Weights of a small GPT-style language model, trained from scratch on English Wikipedia.
Size: 12 layers, width 256, MLP 1280 tanh GELU, vocabulary 4096, 12.4M parameters.
Architecture: LayerNorm before each block, learned positions, biases, tied embeddings.
Training: 407M tokens, 6858 steps.
MLP neurons of a small language model. Each row is named by its layer, matrix (down: output weights) and neuron, and shows model dimensions 32-127. Each number is 128 + 32 x the weight over its row's rms, rounded and kept within 0 to 255. Numbers have three digits each.
A block is one neuron, or neurons of one layer that tend to fire together. After each block is what it responds to, as a language model described it from the Wikipedia text at the highest values.

L4.down111:086120178112092095092081141198129114165114110194083132139126123151139132119120097164127093132234140149103091123066139169117084121097134146120098159098120102135168083153068164156164077097109177100084133126121119163157122140109158092149109106074149046161160124118105111122139106079111063172
Responds to: Romance proper-name pieces. Pieces inside Spanish, Portuguese and other Romance proper names of people, places and clubs, such as San, Sant(os), de, -esc-, Lu(is).

L7.down78:137120113107195144124114178169115127128135108171148133194143120093151125161124184111122168144119078130053114109161153155117093110153102129138160121130065196102168084136207113108072170097138145144124089119130172130108145133119158120137122111151156128169100120145154114135108081128139065126
L7.down491:101146125108128096125077085174139090155162040120098137077096114147145120159128137138184054135100132103135179198054132149152093136155135140133111132088153175083121130113192123165125075102121126144100141119163149094080116144116189054096110052091071126082131144134132162094105134099142106129
L7.down562:079170111149134131203068139138088175092065139131157112191136128114160128209158163084086156171197084157156197157142131140119166156111093125138105101169099167169180118131125114127084102093130139104141091144120139202182133203133136169180090149141176149137127122125153171146119112124096117096
L7.down576:161095169152088076090107170126125152122094082056084099104117091085182079128133067155176169108124122082151102129117130106100159093106184141137050135103168208122166149099131124175106151107139102089115136134152068089064086085077139137153162140100144167103078147096096099140113102140105155103
L7.down739:094099123159185186122100145163108157145081128069168142160143168098096130115164098162099126195169111052118107125131100122200080104111103104142102165159151124113154054070147108158072073109147140120142058127099096150131127138119129102161135115171134126180127189111126106161188087141018117139
L7.down777:161168139129186103074104141153134116117135189089181176116115136113114145133097134144133144125220085159127186130125106170173134140186097131119151142106116156122100124178120176073147110034132076121139131167122088098069162082112142139184087143156158130126073126128114174140109169174094127154
L7.down1086:192151129152123174116080178120150159120137094139150129107119144172138111116091164120151124082124128139140110116204101083099152121106152148085104020115142107142111175109136114229128124119123173139087111158070136088126095151088110105084113143110151129113102016085138060128144135146108099111
L7.down1220:144145086085130155144074130184055125140160125130132126141163103145176163143122095145099132115153116155155138151126102123161101061137124109096141102135163149158134110132134108133155105160145164077151083114165136122166103150104145155210146075126193122114142149119152125128131148143087054108
Responds to: Mid-word fragment pieces. Short subword pieces inside a word split into fragments, mostly proper names, e.g. "and" in Mirandés, "o" in Halo, "ch" in Taichung.

L4.down810:158183121106074120087128168130091147107135165107127096170122132174088125138146152153171128065129128125130139139145104169155098065152148096117109166138144112149129076167136098150130114138122136041126115089114195130123123178144137145118103153211172169194146099138113142137175135079182140124
Responds to: Mid-word vowel fragments. Single-letter or short word-piece fragments inside oddly split words, mostly "o" (wh-o, fl-o-ors, Sacrament-o), also "ick" (qu-ick-ly), plus table pipes and list bullets.

L3.down404:067129137107091140041099130096083121101176147134096086180105134118146152167113113132139136102181106171071152154177105204136155128102109145183117155186178075104126136162190111134117136173143175078082111133075123161186122144127162157133083172101142169144159146091121111143134147133157141142
L3.down433:142142136118133116132096165071075093160096159163127115160119204198120185129114114092166154148151172134133097089129067088082155175143098183159097110147104098115150097175137174089125100195110122147116117098158149079169130065154108144084140182094172196122136144117143123123127176142171176111
L3.down607:121088138083130142150112159106129139112120165165113158169148162087072144105078129096155107141144143169124117112167081140060142116120113237134136159116151165152109091158185121161102135129175135120072084156132108094127110089138123068118129123136139115130063174112153112132110097108159145070
L3.down634:115130152127106123160123139171088127062191130140108233110156122059134128131128100144130087101059135133134202113094111155112117167137130166073141162166097119108176134098194117137111120144185135177099172149116190060129099143154138127140164162112118147143090113104184070145111156171108101112
L3.down1044:147087153165098094155122080127101078084177092086060126111119135148139088089122122139153143148117121119097091152194185116119140119047113150150136125169121128108148127165127142187151104113093158166089121095132134081117139117087154067125134079168194150165115133114139121126119131064157103128
L3.down1123:176129180150096110130092141136089096161112063144170131157136069176106136124129114157156124141171159114149107142090112131133170163100155139091123205184134150188052173062125116130136161125157104168157138161152142086079126085161105183121176077075152122183076092120119179050081090122102072100
L3.down1235:154123114166164123059120175092143114125060095123127144144145180114149191140089164133094146136192099139128156113167156109144143109091135158087137155136131152137084127102195098143095094115118123163109128102121159136150075080125099149181110116120204123178151107127129120140135080121111130114
L3.down1261:088168086165098118137132137116102087130161078095110158146121155140144106148096136140115140105200090169087133088075092134149154093098144125199098133158162136124177151167128091124116116156109128054136200072050127157145174113088138075150198151176156173112129135149190137194131128128116180105
Responds to: Vowel word-piece tokens. Fires on vowel-only word fragments, mostly o or a, split inside words and names such as carg-o, ster-o-ids, Omah-a, Agost-ino, plus starts like Mc and Mo.

L7.down33:114131169098122158098165110069117141138187168182144132106103151121074110119106092048103148093160156179143188181148169163142093136101121094079137083106150122178113150135103120182149078167148111129123109095173151170113064173131138104140088117048110169148235135143152091170176195123141090107
L7.down85:161147145102092135158099163082142152203122141124099120122152150121171138132115146099147139124114148065115127138117095108163184105098114162110115138130169163158159134211141136109131076123116093172093065128089121134106128127067153132115095140159109148140108105151107088152130153107183135156
L7.down349:035119115095186172105080157139090108123092139124101089129151092188107152110105167096059193103136121061182126148131062135172109126152119133143105134130103129149080092161135189171129152140166088106166087120166154116124154172115101151145143129094189084128086172070125088177071174102122134097
L7.down446:072137091059119079181088096127172113185139121137135113159171152095067129122123117130077116142157115130166161165133160168117102217111087113096092092134101171157136150150179113105099078139133128153177162088145153164129134149126108133121117177087114121109132132175117148163099132117080070172
L7.down592:092127132116175121163115112147169145155064116124116161155081162146162156161127084168137093188190137164119157126151071136147144134085148120131137093134112145119162107173171077125087126099142135146161083103156140130148152152095129159206120150139191135123077108139141116234086129139113126117
L7.down611:161113129100150110192176111124127165141127083082111119134129126097137200103117095147106179108172107183116090139098128147102146131166168102117095122095126136142103081139141135153125115109066145145143118145126141142143070062128144148105147173092122124091205111128068078140070133119131163164
L7.down769:133140081152141107100078128133137128130063123090163092100119156109098152118167094118163153191111099124149117159102093131092054126142158168069129187160152132041136076107151126156112185151102090121109095086143161157104140149077109117128138137157126140115125155122079137172125175167053124161
L7.down996:079091157073094118114120079104119120101074060174120162125117061131144101146121099112148114142124161157145129120176124187162084159141110121138129107179102191151109116161141065133029143131161173148128173165179089131136104076144154154120115103122183137134137145145103140087157187152088139052
Responds to: Name-completing word pieces. Final subword pieces that finish a split personal name, usually a first name just before a surname, as in Jo-ey, Jos-é, Nik-ki.

L3.down178:172110151129161146135126132162100085114072159161143169146133138139112132128092147070070175109138147104123104101108175112123159171151117126174145159096145108130062089146163076150116163052180079079081183130069083105149135120135201127081104118071109157201169141101081076125117126089114120085
L3.down200:111092154150142081064091124097112173118099134072155170162139088115124150133163139127095153116165071086130126123086136143146118067184088091125143149149125136140093131116095170133131132133083155085167106140122174068104130176113120125109104145114122202087142149193092103157139151102095127129
L3.down401:114161102142165095096151118150144128085185200157088158115117165139126105079131123057087155110168145110124106136125111124121096204169110099131098190086176115214108105079119140142128075121106141183177099139098125116139189163097102136151100171154059178184108145077092116140092195174128104140
L3.down493:107121093115166139111133149139139109120118107119102118079037106107165182142051184176146110116115122150131145114110178148108140187100148135174068138125128101178088115119092147099173116136115139114116146152188123133158147067110134125126175103147146137130129140110105095116111093114136100177
L3.down701:135170142101128110132190160113059130087149113126145090165128144111149116152089180117123146170142097139121140125151125140122062074181163102091152147167027110130109128127112136126081123113175163127124104153192150098148177113112131141172141161123114150150120146176107178103127128147141122120
L3.down749:122108121134115100161115085096109155143110106200117148126130117216093074071110123082124123168101192152081194087175136138144079092177121165156179117133119124121077118139135121164127130154144122094166182105088119115137139124134155118092099089156135160130122095139130125095173177083094102109
L3.down788:113104119140110083141147059085058116093130113167159151132116174135129109112113102167128161136111120156193083092125089152138167074149143130147139123120130114165165085162149124126102122073094120064144104108141102152172135095079082119179117165083165134140102084069159121156180164135187122107
L3.down1232:121108138109116106069168136100082099125131166141084174075090175168070124104119121110159134185146173085119175067098117167099066160114142104165134141122096109141093140172192173135110087158121140062145106141081100119117078125192094177170119140168099134107094107127149099091146159108125083111
Responds to: Line-initial capital letters. Single capital-letter tokens that open a line, paragraph or heading, mostly A, B, O (as in Among, A fire, Born), plus letters inside acronyms.

L7.down36:131119145142161176178147112104123075105154156105148169082141084165117144097091168116138087132163110108119138144110075128095112181094103161139056201125138136086172126096137123124115139102094101124170084088128144154142117141097094104100109106069100143084127105119138142137091166130081114084
L7.down89:108064089098126107155134134113177168173102094097119131173134131092099072087076108197137127191161158082219222153132106154097124150113116117175140156181158181149137120095139089163063153127150116117126153083073156100132208148099123126125091156105097176180162141214082165112118166077121174184
L7.down210:072149145149138137111106155194123171089104192169086127101085132110165154120143132136137124115104144050142060154072124114184157095127073218129159088111112149149118125135090126157144147100115048136043119153096128165080165133170109127125132146097125121152130126169106138128181098100098160182
L7.down267:130117155131116077201070100127100163101162114176084108149054131161144165123121185145145155109182141118126067143064121102120161107124151104108133140203130154079074171098099109081169150143092125111143133150116139102098048121121100128106143183136186113163055122198099163108098111136119108121
L7.down500:106142144130124106191083087114097050123114154148099141060176157162137157114170124158142140125179099152051103080147120078094194145070078106169084130030068161145093155105127155070122152121098123100107094139097135114097127107122104057174143104096108119075111080077130072100059072096112174123
L7.down590:146121100133155107099127105119156094110104120066088129133108112119119115130101160135107148135166139104085126117190140113197150170183161099142142111110119112083110141164120124100135167190120147100134160154129082106081080134122228109121136108109093128106047161110100147117105085105135150129
L7.down1023:148105160165143125145123127111091091123126156122133164089086167182109121099129127095129149123216134094150130117148116095101183136121143147147161156101113189127147120196171167155080161116106117176162143095073178146093083080086099114101118103146115149132127154197145094187162179162143136159
L7.down1277:096125105135117124169115074110124122135109166108154119155096140095080162057131131136133161144090135100191132120121134084148114108164125105065148158107121183163099171131174095081147161140149132167118146147135133100101102199123118102136146143079150124133101131167126154108156111136140126193
Responds to: Acronym middle letters. Non-initial capital-letter pieces inside all-caps acronyms and codes, such as the L in NHL, the C in CCP, the A in PAVN.